config = dict(
    vocab_size=16384,
    activation='swiglu',
    tie_embeddings=False,
    init_std_up=0.033,
    schedule='wsd',
    final_lr_fraction=0.0,
    dataset='wikipedia_en',
)
MLP neurons of a small language model. Each row is named by its layer, matrix (down: output weights) and neuron, and shows model dimensions 64-159. Each number is 500 + 40 x the weight over its row's rms, rounded and kept within 0 to 999. Numbers have three digits each. A neuron's up and down rows have the sign that makes its largest values positive.
A block is one neuron, or neurons of one layer that tend to fire together. After each block is what it responds to, as a language model described it from the Wikipedia text at the highest values.

L4.down424:433490521498510470489471530486457586499419508570478509484447520490475523536412477478472522462473503474523471544455521418540498484416505531446526528504560507525447541429457507490527513516563594565503507539484516532430536538419554492440496565532494539525529519487503440562520489555523513509
Responds to: Mid-word foreign name pieces

L6.down29:505577515497477468546538467522414449451441510510558504454479484455517483543449435524451457484456458486440484527492539480484459495506521514545603552563489549468486486459436511496525572453382513502553504553554481509563376478436522528528555495524485518540489520538474473433474469547548506570
L6.down125:483436426459550467479499466492534498485570514420466470542508499459429553543511525551496533541568468533576487543462480527454504445456479452561491517562488518552446532500506471505496546481542471556473403513531504519539469484565572562464465493543440564521486499493456481533459438584486444474
L6.down606:503503474510566453450455439520558498529474524512545524489427504471513532536439446443479511505489533465497539497466513430545471431496545520509575532480502482503527442509517487533437580487625566466518537488514519500479500498445450492498549554564458525514426518541456519518553482471463478569
L6.down656:482511530438524476554407443542511504456551409461503544500525471546485505516459481516505464557418493437502458512588396523459513485482488511554504467513528543550466469465475549473463477467383586442514434476559465537493459468499424462398469521452596465535559487488586542516520483507468526496
L6.down690:479521507513583570557542574464521472535486487498535510576495493538483487391533463509492462503523555460514475485476517458517473498464530507587480517447512420521507493490527546511569442440481493522496528488546537505510486541430563505488468448516420540512573509533507445489474414525548472548
L6.down1005:490487449414522454470426508467551494551504510462546585513455447464595558441514447503514561444489509441549532559511471546522463512503458481460478531511537505545508537586478482474556513492539502461516445462508430515562501540534468450469468499502474555511500513523452518484434481434513539500
L6.down1421:537456515479520461513524509572552477477547472426487502463484484439466449459558498482472420525538565553474487462504422499487501416470505507396515561499493477481530501503446549464472561497522521475528449567514509466470556454483561490549488404437502502538458522529568493462425577467511506505
L6.down1507:479497482398573554500498498483507466529507479470501448492494497499472522481446475555506542483502479482567543513400501502500486473452450470514462479560459472557470446502469442510416477484541517508433476446490442493464508542489491530550410498470494513486563477474385532528472526519516494485
Responds to: Romance-name pieces and "an"

L6.down42:483587511545551465426446473479494461467416451477542416450517511511478478532543551479450571526492561447450499514508517535454451512542461502388481505564499473458494525485490548498512520474502488476531450473506476458503538545503465564482481460509471501546532532458523464477557534455569506422
L6.down175:483504532442588527532473506540448465545460434474455542525528532482508526499455465438449431543496455452572514509445498480529498526449498533521439491540474495549478510509510518420394526496464552523418537511388550533428498531443509509490471474597512547418502514519419516482583422525519475504
L6.down176:546479498562594554520521505460449525604544503463502504420523519465570478449521522517506508494431489482476540447521456478543470466557441521520472481465511479466519507412510458426519496475443572512469529553484466505548534464542541525557418574530523486464502549506612503481569519515538463472
L6.down408:468489530486435484442470465518557476507503480465457480513487423490481542479453523548586454543438540476448423422562509480517498523473433496469512484514438553517444504437482516561495473509499530555539523520469527491512528548567551536492505551522483528516468546447547499459479544514507500423
L6.down787:573459525456521524534533535589514553513442526539537510451481539472535448523551529408532551533531589519570482496442500469467486563501447479477539488494481510588508482442461450525537439504408491456501590536433581504496563480477545541447501519456578498456401469505509506563450495539467458541
L6.down890:606477511479465508406494547552506463499538498534491437471445543482492514549498486551476509498533528452536459556554409509514502573515415475571441502544449531535489516422477477543521479581502501553506486502482438490459509443498507510479472499496530553553487560490495559457523469460519443501
L6.down965:552560520514527517542497524510517467521465503528564429451476499529518522537429467517522564457560509491492472496543459420498520510436465501458542524539437485530574481481440499515511427477539490471516537577497516463547511531506503486505490515549449462507502488554555471423579541531516456482
L6.down1081:483510419519528507516512550520521440465524506446455527413486460511529550519541397452511467439443526481528494470499489482475479542493445538484512409455498520481543491524534500533501506465503463503453481475510500487498477554589548562511502518474413547460452564442586449488583457566516509474
Responds to: Name-initial word pieces

L2.down225:552589443584521459497494478460572506464526483533558528510498478553475562462509472387448438507520415516455568418443476457455500506489491507528501589495547505508464533520482444480473465537465486438554485475545437439516479467511496545517478448562553474549492494491565521442548507497509473501
L2.down490:513496514496521497522480486488465579495546407467465503493507499496418414544587503466435506487461459533439521498541506471517476552505487486443464497492558435502500480540428493488469563429536528478494491540527539552434482532544458493549580503567517432504469550501466510514414516503540481495
L2.down667:515559468503500526466486427492456489488430538490478548513492464504513535531534485406457502517524492481514434549533558503553558485505547486464508545459505467489561524524512543464564461474479501505459442451538485426456501571502476504502565483517483516601423498478503532531411476499507545479
L2.down723:518526428568524519435471501466556502500489448566481565491441470477495455494476529500458441454427456496556497517523434550491506470477438578516544569580542448485458430513550480493566498505497462474497506536542506539524486468500533510517445471598515524532524471450492513556461515510506519467
L2.down759:504517455609555424533497513497500504516434438526407429495462473520472462475581504456501476498494507439581511509497510499487428489464531487535531557543568473518434463466487439457533450455448460411497477478543504481534455469487429526543487485524460515503551505507544461478472552492533508441
L2.down776:491555528428492527491489462481388485474496516491494527526487466489574533546539478498492535535573475479495518619432468496449495411545514491452543560551510468517494481394480481532498562427442516500524477542527539501552550437482485453462567458490499474499530427586507520493535501468460562506
L2.down936:424497457522517525503521495546545459486508479516397497522555467462509438459497459506500493526455472511500577477491528476506522483518547491552512538468556535491580430562480492538491468500466465520459507403548514533560464498489552487542469580545588481468513494503611492474511508524506510509
L2.down1395:489529528557523482472502495456492530490506508501500490502482505499526512462520541477488470511507450512513527510455526543527489494466484527504507543480545491561509546514546476506541480460472470513418459515480560455547472502410509520493508470561518529479537431483521508432472586555527541506
Responds to: Name-final word pieces